config = dict(
    hidden_act='geglu',
    norm='rmsnorm',
    init='uniform',
    batch_tokens=131072,
)
MLP neurons of a small language model. Each row is named by its layer, matrix (gate and up: input weights) and neuron, and shows model dimensions 288-383. Each number is 128 + 32 x the weight over its row's rms, rounded and kept within 0 to 255. Numbers have three digits each. A neuron's up and down rows have the sign that makes its largest values positive.
Before each neuron's rows, "fires in" lists the words (lower case) most often at its 100 highest values on Wikipedia text that the model never trained on. A number after a token or word is its count.

fires in: "of" 25, "for" 14, "who" 12, "with" 8, "5" 8, "in" 7
L2.gate1333:196128063116238148136141134125110120107115108088168116177101159077173184121052131166147145186115138130157110163096098132195162149099122163117174143174141157089083086139146116123150143155117134108133113194073151106170143121086090092094137151150119162053106135045061144161086126157118218131
L2.up1333:171110135133140092165138129114136092119099178149148136130145161134102142106064170147157104120074117125175132102078107149112127173078091166131108137154168110189164091185122085168111109116103128104133127140107174077098068155111136111128075130211151110126116163125149093081115129147129120170

fires in: "of" 40, "in" 16, "conference" 5, "season" 4
L2.gate307:106169123139137085132141147144204117144183096091115157111079135108125165124130122084106072109145131115146100138143142128122109167146169120161150087139077132104169131192119129137112158169080165086153150079135075109109062166121158161138126114059100129086131122065121120123170147120133163087
L2.up307:137154135103105144098135177145154143090114103139125189109149159199132149082080102127084097132104153116110086130140122040103091147110163166199152101171151107204162104109136087130124132103172145128170135135130138130096117131153116110093150165106139179113127083096169165097167126088102223087

fires in: "of" 29, "to" 13, "in" 11, "from" 5, "south" 5
L7.gate36:102062100124090165074089119053174070117132114089104073118139127053104116109152109062116127102174060146093110228130132157113132089142141093103138096085090108175108120120191187158111099137106088162131153119180119146110102091096094076150086093214144137117136093148195192114202117137173121129
L7.up36:109075107109115097172109109121102103148084152134125036167143192127171150111136086144141168121145152114138064159135169091118143148098162116120105154135075123123136093194165111153121166094125067196076104160140132161118125147114162141143118092145137140118111162146089016140149117115140136078

fires in: "of" 75, "for" 22
L7.gate715:116181125174145136149108130191135141152142131147109133139130103104134074131159138153130153071138107106121117100129130129136170179145121122127144175115096107137087083086112093183113110103102194154100149115131078145092101176170131125086163089089102103134155055174123142069128144158190188066
L7.up715:111129174131118101147152068093140099108129098118122126194120142145195141148137124127117142162117114161114123121138148166189142074165140148182129084080126129109088109135152057130157104119133102110151134125065108118147099087132172134125155123106124131116148178141148033130150113145168104084

fires in: "and" 40, "of" 20, "from" 12, "in" 11
L6.gate817:106131137186073120162149119178158137117162131116076154106172117161156151128179123103165111097145147117078129134139164098188128158111138179118093107167130117166190135107100181184136054142116038121183183147169119118073092097123132136160073105189118175110109150119108173107178163116164113042
L6.up817:101114136101121107149105167143160060149109102158088110205176098117131158101114159088144159114119167102109161124148143155136132106138116200140153181154081084141120096129107087152149077159157158126092143114205147090187146122156087082112180129089110122093097111112084107135160123103161138077

fires in: "2" 27, "1" 19, "4" 9, "1st" 7, "3" 7, "champions" 5
L3.gate630:139082103192148075152099070088175116177115119130105126091105120121104164156120072104165049151111170126150093096095124045169097082116145076116119137126071129100153119114167109150153140080148158073205144123119109103097193148112147148091150115133101062138136069114163146119123154149157131128
L3.up630:105146094140082151155100133158127103174154126162187089115123118176137169167160119170090163192166083145129113119172056125198174111096066115151089128091126021123160133105175188104157107108137134103123161195143113141104106088135112104085132111086134143101134117060175112172152154142146137109

fires in: "of" 38, "the" 23, "in" 11, "his" 8, "that" 4
L6.gate181:139120147100117161131139132187128100089161102172136111094124117114062110109145172133120117169156097146144067119084128114110086107166135074168190137132135157145122128119115075146054152137103092086128182118175130151129113182130137076140156170154140148128139187164123150075186124086153148087
L6.up181:148146141136144121158138153102152170046115114203086129146110117114090148122108152152153117161164174070113097205176125134121045124086114175136137152097097183141160180096204096111127078239119127155157172148107136110121163111158201192095099145089080208083170100149124110100138128084086147061

fires in: "and" 100
L2.gate843:128154153154100142124075118041096118149095149181090118115170100150169110151139175174149123113111159126117140042112095154112112170157136124076151116076141140102167171127178174155138093130093154102100105158146158131079094125112126080102050104156171100149129118103119142169074195164062192139
L2.up843:136136117148147125173049136132130114110134139124090099175160143171101123134148135147145126112147170151170091179110120106156128102150131161142158152134137142130144100053091143201073117109152076098133091151106152152093129027146140079097131144162181077137125138174125148179127137130134100084

fires in: "more" 47, "higher" 13, "less" 10
L3.gate915:112128142076136127170111111161107097117187127164127116112116079114159085135164160136126143115129156089113104124068065174114101139079195102107099084131106069107102124112189126114144200130116069099134089077190082107135159128144150124122074071151106068169127097112146132128121120092133139117
L3.up915:110160097178083114160120118202139169122146206160131094074112140115078161134175175189111114123149088085154155125096156158205125113161099092158155113146174090102153159170135138124143125085146149140127148124150148140146184152132111129177176112101101111151186085158064176131128136111144210147

fires in: "the" 99
L2.gate371:127142105090135139175147094067026125149089078129104076103115103150160152158094133210175175112111142115102095113121105132170117120105059069132130104059114133162116160131120163119128128137138133169143013170109111140093133103038107119116097134131155123117131108095131091168077108136010146144
L2.up371:107079147091110086131144084063144179121133165130079134142201108086051135156132129134146135144109157141147168164193121147117056133177114100138123109195107122153096153136121073192151091078097105122079097063150091111124144106099123120167125116127131145098156108104171078125116144147155136171

fires in: "it" 27, "to" 24, "football" 7, "0" 6, "this" 5
L2.gate167:133121091128104113079127127118089144165106040131099119133082162169128168155124137134117121108161157087142118150134090163206102128142123117140140121124156165142135144187166096150129170144100128130090066130128108090074178115137104095069132115177120135125124116102090169144160164132083196089
L2.up167:094047142137158133140133104107101114171103156172162134121198106144172139115134149099137147090166184125135191179141116121113124123116146088089158106142170105163085163067156107137120116105142176162106107173157183099191120168139186145083127149077162161059190123142129113111079112146120122116

fires in: "by" 23, "for" 15, "to" 14, "in" 7, "s" 6, "from" 6
L6.gate892:133117142169170129090147097094122121108149110135125117134138121097147110087146125097120127103131117107117136125144112198162112127118076182114136133136065103181160138165101099147087083125093138194151114123163062105076146123142048131088144136115121149133119157147142120144123136099106110077
L6.up892:129117135119139139120081130138112072136062174143122087133141090067183148119159078117171134114118175107086045093140127146111167173178171145107129162104064085141076140126107063122159085056168144158118115122094144124164121098139106156034116122122115159122067149147096118114125111122150148082

fires in: "of" 77, "this" 6
L2.gate832:125130129081208125138123130120157133070142102074093181129157131159101118073166143122147138157126128110142152157146154150104168144102107161145150128136157083098125142119150065144142123138157166145173148053127142145057161152148144153140102061072143103132109137124144138124151132177124105067
L2.up832:143104111138095125098093148082113104061179144110191123145121123105120088159108059138168085079165124172090109125150185097089102119077160149105084135147060047145158111123162115152175160098142141137134141142146138169174093129153147158122086102076142169119156137162072040128149131079154140108

fires in: "were" 97
L2.gate826:099166069095129042128177176062112094126135114167123087128153134201114215198080196111082180166086166105110128098169126163140091093164142171078102083033154168102138164101107160178093143135092144142129062162102155099124100125073129163107170147121159147133158104132175117147079100149027126186
L2.up826:103170100146136191153134190132121223166127162147144164152156163160126141165132173165171144099105168117115145063133133198074128182113129132119115115093172142151115152077116164062085149108109155099130150120079119089071135106118158121100129148127100137153158106162067088131121102137129116138

fires in: "with" 29, "to" 21, "as" 9, "the" 8, "than" 7, "from" 6
L6.gate6:101141129119130092151172117136114062134131100049067120120150192080119120185076042125137114087101140123137165156112115136101115126127081083137135134113103156118134093158146032125126137133130124095084144139142126127119203085132162100066094094222126129170116115149107138116122212089161123117
L6.up6:088166108181103146098148071118160138110153121107119174076145107096087125184079122153193113122117127107135089171112068099158163091146146185081132135095152114121167138105172111119115149140176143172123107140157169087125138156151138112121076162137139155121128096140091159143116200140102099137

fires in: "the" 100
L2.gate434:091127134119122161091071123137195113148157158074114109149128193145142144093148087063166084118115101150173178137126122101107168113106108174062138125160077133125073152109156158157184143146160124131119184120147130149141109108136139126141101094105101176125077084083090077154088130095169155161
L2.up434:180143145151091103087056125131147138110121200149109148167116160115167179148183129078148070133079091141130083173111120135164141058140107096157102113074090133108141164150102146114162153075180084148088081149140108184135106156173118112125062177130135204078121098080067122139146140119125158129

fires in: "in" 97
L2.gate853:110141102160102099122108126051032113159141092155120072165103180171107157155160123228137144159118121133097162138167069116190077104143083100179123164084084150129119141161116127111148090120109159170117044164068140127150144091092149128139148096117132130107205112123138117160078144126021096138
L2.up853:122149113105168140100154149139141132158084149120147143075119150153099158126102160141133145126165103106119138104150061104093159053145131142063147112078189117127153093164099118098136135160168105126109101131054148166134111164113121086193169083108107161097173095181122111113128158165098137109

fires in: "his" 87, "item" 6
L3.gate422:170061167142192180150085149128158131176166199119172166111141127125109102102091168111094085164092150095096077097129137087095145132166122144197176102125097114089127073129134107162100123096099167140151147158112118088153144179164162115196153145108127181151108128178161116122108182192151119143
L3.up422:162112153108164113062147158124110111082143110123117165141100163110142102149086176132129147181135093163077098143123107141113206205143102124148095130113135154045065123124204125103114143142125185187140117133114113161115171116134124114170104142185151143114141190110138128147145107168086116144

fires in: "the" 62, "her" 38
L2.gate255:125072099126110153182108190163125137150111065123059148157143123137140174145140059146194096156158118078084170155057101103139132120143107118163110193102183173114119133168139123117181130144136131198080117118099136125159132118099149111163181152153140116146091127137137054143113128196124164156
L2.up255:102149199113159120118128151161094143136132115061154152081161143103124121137137094121146131183119145229140160113090133146122171101097086124147129123128142134096130099139131091087145131109151151133113096144125093124088173113117118174103089088070097142074094152120095128152127113123130136141

fires in: "of" 65, "the" 4
L6.gate1506:099140171149104160145177141151168113126152139149111081151142127143124075089151143132121137121093135093129187133123135111136148109109130077094180104100059040156103112142162090183128122135112100139129095127116110163073172123155188118133144099086084122154147127094116153095137111130135138071
L6.up1506:131172138094110145132058112123152093115144139124130155119076125081108125157115136088102076152105135089099113141130128123160107124134134131151051118123088083114162107171159108153151141115120186083151137148194098163162137084132121157132142113178168169117148062133102116115124112164143164101

fires in: "san" 16, "april" 9, "august" 9, "may" 8, "september" 8, "october" 6
L2.gate892:165151093146083127123209142112117091107117154131121127187141091133092076139098167106137070115119087090178106100097174110068113134122159165123159123178123118103093097086156079152098127142102120090159143104181113095082097148126127149130194103160153145135164147162172139137128150144134094142
L2.up892:147163139116096137169146104099092136125090150141086154133180095138115115170096174134100081159092140155159135117072121118096171115154127172137120097108162138084075104126081100142094142150105148122185120149184132128076165150106127125132162180077101114155184078122194097180080146124109099147

fires in: "and" 80, "joc" 4
L3.gate1157:107109182148132114112102147068102103176139132171170120127134151193126143141165133196132144133106120117142101124131097125145121105145087068115146141031150141138136179123159165170107107114094136174113067145087120132070105117106086098098122103145156102136139149163119147172129127158031131114
L3.up1157:144101122111143096217161162113134161166105128078144113159136117117107129124189092128120118164134124091181179108121119119113166116212127120133152174152146168110151135106073182158137139170107095090137099123077151111164165100137103124141089107106160112111125241095090157113167163169112212099

fires in: "to" 91
L2.gate1450:150181167138080124112149135087123142104182090150075128122108140193138160199069122153096080108190140073106133088113059148159172186063112094163127147107173168098072139138141105123114092162074155149147053121081140105092132135098132124095122155146168137106126121146144101141165138107092142154
L2.up1450:170123118108147124172135085156113129078086063156107144149155100126157097107112124146086110095201189176095105129090116148136091140122103139121094105191145093168115127164123062161115108109180123106095133087162164136141142161141185145183152149139103131117151083156108111092161142115121139129

fires in: "the" 100
L2.gate551:155161112068123089162141147137079145126134126156160091161099144181181157178137157179120174176149071099137135120145093126150124085101072086117104061108138148089108139150091124110141104133097163145148120102127103082137149079105083178132100167120144089118144126079125094128114154127113166131
L2.up551:149103097141141150125202129128148100159193118089093079136221079123190088177157067164145119099073187173127089117127059139127173102133129124157152166141139102112148133123180086172166114148090126094127115099151195136112116055107132118148170156199124105167127101108087105183136157080115089122

fires in: "of" 100
L2.gate1068:152183131137108069132153128056052143141127069117107095104131154217165139153181140227132125120127125133109107155125068159189099081152065085136084135077166146126138152135126125139147114165106152196134026110121135079097109131054106124106116127141154131093146137134122106177059125146007131143
L2.up1068:140112159122113140106155130165159131079096170133139066201133155127099159158126090114097122128162153105137179102167195112107158143125121162163113151136107136126126147121113131056106106119149153126168114122046168100173142126154177171082105169141097146112121175149150084112101137091132099123

fires in: "of" 25, "by" 23, "with" 18, "to" 15, "from" 8, "feat" 4
L6.gate964:131094142202141185122151056093190123101109065126123142061159091091156069159115103119170092096091107099168128126134095110120103120112136085132122151024101083146133174176105157195166135123139143143111180146126184110173104083137150087165149147171096170113086105144097101117146093100135100090
L6.up964:160144176192143131190104134163091141126126097077211120137198165126106135136183137194166176098170152129151125125118141165114128123144110128126147140117085116146110123129075123121129095090154155165125084115148118067171134200130146101114089063116146109114075095127140115116118126144131109149

fires in: "are" 83, "were" 17
L2.gate1294:088123094094072066146128120029109114116121106139095107131081224172118157129167102179138174174092095098134056153096098152167095123124075081161088156131138143123126199063155163121119116110081163151110048155060175170097140095065093127112082105114112129091170096119136102131131090139049137124
L2.up1294:133111131138137137110161127085137129159130118218124200159079095126112143150072084120158160175123146144129144134086097129111137134118137123115118137128170121107078114149151155089162146157064050113215128119136117153116148100158125179136149077114140096177153082121100089146125092122154078120

fires in: "as" 18, "called" 13, "or" 12, "into" 6, "form" 5
L7.gate1001:124147125146198126160111113106094128141125194134128102146096125114152073142154128117135140152131162169153104122126143100177080131120118143191079179155124131105176104163132094099143125085093168134099119129094166054094139161089097123148131153138100116130104116146158112101111112123104122087
L7.up1001:158158123174163160148098127145187129101095154103093142023113161170150127101126081151209147113085114166173064103109120144117100147115094186132071162157068117083133046149132079191136105154180108118103163100096109104091125147138150174136112124135121081115051148119165138131181119186099157133

fires in: "to" 29, "for" 28, "of" 16, "by" 8, "with" 7
L6.gate962:141091191100131175146187119119174077139095151126175142098130125101137099143111099107172133129178120160093111133120150133115098091134156146145193070140135088063159112149087098133162137077110164128153123143145057099107110069184149162116179142184066152141146142182080163131145144101158063084
L6.up962:105193149073153152112117105140120142148047101081090144099111116107131121132154117147141164172141122131173133095051179102160145122177184159105114090063128122108095069135158152107120140094162140084174124140100116119124112129207136122096090109148183182123133143104125108058096171109104126089

fires in: "to" 87, "her" 4
L3.gate665:109140122172108125137134131117135153099110058110176084161103160147200154159155101224155081114162114116177103119134126150202143138159087125073178114158130160152122150140106119091155133137097132148129056159089142122137076095088081113096115099135098122110119160081040119112092165158091144149
L3.up665:110145137133136123114109205098097126126133058121066131076153135098119135176144092134128116193190096080134077147131097156089086143107119066165082098075125166111096159143159141130124195113114148187170109068184077112115119112136104172130135119100081109099122100140151186125153139128144098205

fires in: "to" 100
L2.gate1180:131149114106095073160114121077097201130154106162106049148119138180127158121119104177126116113137109075152139147164114133214075087173092085137115114068159144095156186138181156086166108080135178178115060091072191157045147133102083129057144143139108149118097116146084119135120095095042070160
L2.up1180:095150058181141152089172164126096111119098114128078163087135169141131150100082083136127140114148157089188164110102115149164136175161095131132063083113074159128123111127122166193142137105111097124133153146231098121090105201068146055139117172145061111180129061146113120173122146107135110159

fires in: "september" 30, "march" 13, "june" 10, "april" 9, "january" 7
L6.gate375:121116154140162135129222105073144140133173089125126127127137068166165129116151098073177150075140161181166138132133110152095128149066157193131137188147174169155134055101089024123127129142138136182137160103111106146146153171198085168157125167181129119158107176157191144154095134123139082090
L6.up375:195083186144113183157104125162127143141102093089167166105122112141151155098121135132133130112115207122152167113165130072134174094144190164136134151151149141135060115112155111122121147197180126059181077185102154126123148179135115115142094141145130100117087122138169127133084145139133122142

fires in: "for" 18, "on" 15, "of" 14, "with" 10, "along" 4, "via" 4
L7.gate1462:110166053123177159153168151150142079126132134134115141092116104128169140093105115119141144127106133144130144132169166179156148184076137100074118111143099098150136125113113118164141041176103105180146178081165136124105105091083159052160126110186147182147157101097122136046092144142150197122
L7.up1462:086140119070179059161109160118148133108079174128116065094096117096127141142144042074092104147119131155165101162150077147120119123104193107108143140123110073148165133150183100093120135120159161056190085160155058063070110101146143099089025126139117161148077040113138145126116115116140180117

fires in: "in" 66, "not" 28
L2.gate1282:128124096127161140085123096041064111190128109131161120114107163124174167140112122191104129123138126132151144099150118098115168151202099080128102103050140147143116177129155123135130129150104086151092034104064159057107102099078144159120148145103094132139150102099123105137156103135058123180
L2.up1282:127098145152177105096120100114111086154088103156169129195131160156111150091169101146153131136134163121123191097120142077127058160131086141125075154147109198131161140164145070133118199115148144089126118155135175117116158114118171087134104029069183107146153125092115137124144119121120092109

fires in: "in" 15, "to" 12, "from" 11, "his" 8, "reus" 6, "relugolix" 4
L3.gate53:090127072166128127094102076121133132055193103075100157115121140121123092129130138163158112164091122150131059155161148110093113130107120142130186138126126171165066063123102119146102090148154155083192130161135086137138168129134127115109119144146083134118151196166115058171103183142131120140
L3.up53:140076106148194129176179062148128149152122117200131097186133125124171075158054220099098124172057107152110140110112177098110162175138063143098099167172115171141084121148137069107129103123135180132102133179159083128120148185092160062110145128143138148096173128165220139125075135119114148140

fires in: "and" 99
L2.gate817:135124094086168076213148079094080151143104118143143153123159128225122222134146138138161121147118125066113140102100129129152120128114099115124140083046129163106135115156136125179138074129106104170159073127120155115087129072133103113135145105119114162157127178106106156206058140215003175165
L2.up817:118127166124136134137137198135141165144105106076125127190096141143147146103127109115143095074037127176190157144132170158116165133062128106068090161105100166120136144082129162103120094133131109152132099095123108165114144159085172158123172124145199170122102177108138109173121115216125130091

fires in: "after" 27, "before" 13, "7" 9, "6" 9, "following" 7, "3" 6
L3.gate959:104119150160067141143148156107160167102082092097072115076100170075097096088126097170143145156112085151103103103101101144104097129148138117085137094152087150140082080124109060165082134142175056062135155192140102141158148138117135081112150142120152054122148115126114148140165123125143080103
L3.up959:097100109135181144162157167185153118131146089111183085122138135116081074140131141063134200132128139111150083096065145071075153110145155118173166116185137109165185142131067126136139124113108112091087160105129146112157143137165151116126165158133135118078081120111112114130062150123144157141

fires in: "after" 77, "when" 17
L3.gate1366:111085163137102062120168124127104136106137111096126113127117158125133170141116141124104124141079079127128098076168172069098132073163171128122148078152083130243086097080083116154076116135101134148090151106136113169100145196143211113138147144067122082078172071077148122083152102129148129092
L3.up1366:063091104154191103110108157080172114118142135137118134135121101093089080157144138102147108190101146152184154100176155140130165090132095154150166160181097142104149107117124108164115231154187085087139144127175141055116142089157163114181149105071085146132109121171110112117139181079157168088

fires in: "the" 65, "12th" 5, "5th" 4
L3.gate143:089070095136187162172155114044153100142116140073139157124108161074158108161108168175142044168099111146116214112134154132108160087171150149167099147141108151137087138149154097185112149142175154119134121106123116200119115149110101108090179113141179108117145113129130131113164169131163130146
L3.up143:170128166141079142035156135133106166088192105008132174108159091127126130173107089111108135132104159234095177131140153099098142099115125113172136125120136135080114135133118147112098125119107117125117151172141128138176175116109149114146132159097105159092158141138118083128141101131149121107

fires in: "of" 96
L2.gate209:098132048124177145120195108117068148130181134090090154104141140116163169137140156168081125158165158156130133109124136136159144159078102126172101142158125151147149147101101133080164131090165113131118083128103115122101176139078124054121097147120129107039134086096096094143086079121066155093
L2.up209:100094106075149114127182176158128124138171140153119104077127143123139153160147111182116127147118098197113126121087078122144102067099123145091116129095122153144151100138146121136130151188128106101079114176044135171091076084114169117121136060080123100135120090098147154112117092067146071088

fires in: "4" 35, "5" 16
L2.gate166:133124136167108172075135164059138143116082125120157107124090152115122147120054114122096077086112097130126134146140100111131155130146093124129139102142125198098109094122073189081120147056102076141133100127081134137085149127077145112134152101111168209158158147106084144109074100138117153095
L2.up166:147158201173135126155158064133083107128113191105118129169108092086093172118145144162133141149121127142136100193173151115125093097059155168185125131133140143152155137150153126132108091129198111112167136149091159132145128156120146068110140151184097115155101141124133109171116110156119160127

fires in: "of" 50, "team" 4
L3.gate685:121120133155209103062102129130070126131118154070119098139108144149165132151115132127140106133101094090108116144121163073153159114077081159063071125112150152148111148123208136105126091144112172134119123115131187090090137105093136098144100121174087112083116130088170116098059115179076138133
L3.up685:134145130178138151088179116182125108206152111125112194098095128128111128088134122117100158085106064138146107093131167104142133084134100163089095131123137180097088130111162101156178117097144113110131154157112142137098068134074204097176130132065116058112158052094160121079130041147115133118

fires in: "of" 95
L3.gate833:135133073101132078109205128082098070104078121177108132177182126138151125105067062156113114116099026093157126121155131105126050075161159112120088149165106147159122049151099092089085073139163100109155143123083111144093133080112089145152138137088129153159099125091161105129131163115158153117
L3.up833:148105082118155147123084140104153054102134143078085148153106189110045150157135138108088085159097123145103144152160140121161074113124154155113070145109096109137156160128180091099113175118152112091166094166207103154155094118139153146133155063163115176122088060128092127148105116145121194089

fires in: "the" 59, "team" 23, "december" 6
L2.gate1424:140142144148172069159119112119089112122102078163168086107080153180109172160172130161152163163103091097163112070094089131160131147134107100190111097014137109100098133140154184109174104143030104165086067135126143138072114134123130140125091086103112154101178085091093109176113110119031095163
L2.up1424:097128155122170155159133204195152157076176128179126148178130124037091082078151136118155136162176051146207154170119176114113092168109104156113113135125144155079126092175203121144062130174126180122057130147171133113120120177093074144187115207145108159163097167089165140139155137058120169174

fires in: "more" 48, "al" 18, "original" 9, "aliyev" 4
L2.gate1523:121143114121145076138125079084090125081173108129162132129114172117180149103182161158082168114150125055133097133141153155150171189116111101174140101060100111041176130134154208183120126149072171153099071127104110141068135144094130138072102103180130135130130064172124119139095076114060137160
L2.up1523:168110104132173169171148126161097177138124145116154135102128095139095155125137166146091094081115143075155110183131105137187138139133106120117091113161097115101136137157117182112088077115084160113135139117161157164122154124122105128099165130138215102112056078102146131124109123214140131157

fires in: "he" 78, "she" 11, "his" 5
L2.gate947:126113142117152228175203127137138141158091112131141195144173155121109126084087184105112223153136154103083128079142134096092112129143127142177115161161069115173097101088125154134132155077187080081137158169128105124117175115123081149193182112067084169117114150108137114133137192154158073198
L2.up947:104051135104137093161105178138153206115081175177131151120153151101115132154143144124088107112124071146145152139183120160103149130144133152146173151108136168092143119142135099160128063129103124120129092083169099115117145208098145110089097132112112080157151110134140129094172132129128084123

fires in: "1" 18, "0" 14, "2" 12, "3" 11, "4" 6, "7" 4
L3.gate793:145111118107118097186119068141191153093081110115123155089134110091127128141136116127161052097134085058137102138112154110125044138064151137097152102193102109162145132089197117190178107046129134069122178094098095140126103095137166069129106190113203158184117126156093116080117122135200135119
L3.up793:163171146159121075092096195152121126112048104131060184095084124120145117108105087104138126117164166149090107085115069172181142152157171164130085120121125097100155133164138183173139146141129096160157143157104116159134169108126119082180177071089128129101064146135194155147209210114141138125

fires in: "the" 97
L3.gate882:100099084098148059191176142110102139154081066097162118084097196138129146114166151121128169133079112057142094137155116095164055129116118161096129138086124093121091143162122188110146148093120138095083079129088126094112107150085143176103114114136149112122139100089127142135086134129050116147
L3.up882:142136100085162102113076147135109115119085078157218131137155168144192123137161157137124154089082217152142172141171127154154176136167063149138091138114065091105172156133117066149140071096133138119108126130116117069116166144108138125098114113140126153088106105108146071115071209117130105091

fires in: "of" 100
L2.gate1310:147162095079098070154122084077090111134226114173103138092133128167167120208174141149125190103121143135132067097131168136131145098155096143094156171116155163148177150172070138115180142152118147148099122096150119103093133095041049088049049163094112120137151129142104137163134171100108096076
L2.up1310:171115131167110176154144124111140129123164096092064169158149128151116227138131122154110164159116136180156117154090091122175089057130129099080083145150072138105122154202171110100119107115141117134098131102150117123097092129096103111065145160160113118114134117102181106138107118131138123100

fires in: "to" 100
L2.gate207:131189095097172126130066123086090080106162094146161125149130204147106131169122140164128106138076122140152146177148108088204141155123069112130091189159158129124087169116115096088086161139127140092092107168105165153123116095079132137097096155140121139125124107160146113217059107082044095136
L2.up207:145123163083147089135112085141156171138164070106124147126153184127063091103099143146115138119161164092122099148092095115143124144082154101131116139153034080143119149109135104123099192059130106170121130112143142132121117123168140124190143147144068104187108153121084158100118128107135071185

fires in: "with" 38, "to" 15, "from" 10, "for" 5
L6.gate487:156153161114105139141166107089199118069140105103160166124181155111129146205112113104145163112147149190185106163075144139174177137080160085114114140057147107111103160137143077093078152118137186179082157115123149099205081114148161164123122117187190143072154071146133132120126121112145137090
L6.up487:132100125144100150123152116132130111097144080173195127085170150093063147146133144147131050155127150109115122078125177121157159108099095138103160187151190132100114142083119124145112117114194126136068106102111085175149148141145116122122093115080116152132139086128128103182138157125159035170

fires in: "to" 100
L2.gate1123:127157174160162172146185166112096136115078109152118097158098150132100131175081105131132204131158099152166156100173076127168152130138082126126205073103141148112129139159117161106086145124119177202143109129152109121113124102085160113121099127118127187092102156128122131200120149142108122202
L2.up1123:153095133105157078139111180103098144080135057151098157108122117137122117145102174168187125023161115086071171142169115175126145125178131102096167163122154129123134110170160119144148114170169121107133104094153168153119160110106082133157104099074075208153159127139111179143123163114109115223

fires in: "season" 15, "by" 14, "but" 13, "after" 10
L2.gate745:035139133183117145147164095139123151149108122127131075123180086090135152089102118098167119159122178127104049107149124134162150144114145151156131150108187142165131136075168101130136175143087106127116145018090110118116152132100146075191127147141132109125183121092132114088137086120134127108
L2.up745:118141100104127148102144156173168110149146156124146147154115132187104161149135178130105115091138066054153136118153137198141110121090100117075168122091123128154131176143152109220189180095141119103097138161181173087113101126124197103176064170107096178119119067154094110156163162129130148132

fires in: "the" 37, "also" 31, "by" 14, "bz" 9
L2.gate1214:079091191110127094173117077079032151179174120135091116136121137180184102150158094167121157156169202130116127147128131097152129130182060124134088140111182105131132152159132114075115119132150152167141052148148080114083139192093123138098120146156155144104107113157108170164096106143025141134
L2.up1214:103103106161146150106134174122097173127172137174172113187080111115109127075111157159135189046109080109186119154060067121137064118111128134116115141143110111085158138168058157117162154167185129155056126111081144178101079173136199049097142047098190075149102066132171109149102171147121165091

fires in: "title" 15, "2" 15, "3" 12, "name" 11, "5" 10, "4" 5
L2.gate483:098094167168117166133145081137142163113146113181133109085157128183168109101112168141102081112096122159117127093105150110146107112135132148106108143133112164103135092110155124135139131170126142089158115159116115169144081127147110094103067137134129127152098151108119078105103081152171133162
L2.up483:123170085115028159131101167114137152150120113156131093120101158159148176126210103135163165156125147075099118120121047118137141098163142138116117092117089141098141141126154147108122143144140149152133084173124162159101113123110127108074142162130112119092065159039130108155090167117113141193

fires in: "a" 31, "to" 27, "of" 13, "military" 11, "their" 9
L3.gate214:121112110091105166128162172141113135130083126182123067167150187155125130117094141116099201125069126129146147109129125134145135109107110086170095116119187119091149063095167105100123135157065153169128140104121110168128186097111198152138112183133048136129111146130127115157161146146114111170
L3.up214:092123127094093121118108170106079116100095150150103154176116113096087107162183102158143126090116108074107095125163175135139079127196082086081143143133162068134110110102114099114180127085093170104131116129139101205120078155115162162163174122118052127087147141113104082148143159138135145168

fires in: "the" 100
L2.gate899:156142118049143091130140161068074116071176096102130116107139145175089136147136149184114121150131110146102115148114091105140131089086103129087155138095088139118115158145144128145175090067097153148104106170083113123099130123109076162132092111128136126147153108065126125171102091142055151125
L2.up899:160119127094121076115126077161121108160130146194179085124114125154171116149107035153152155116068183125119097120085171183141172149110141055187091176155142175082157125139098096106189125144094057119093113185138171161135125105120083173118115123136084185090133175145108123115123154150136097113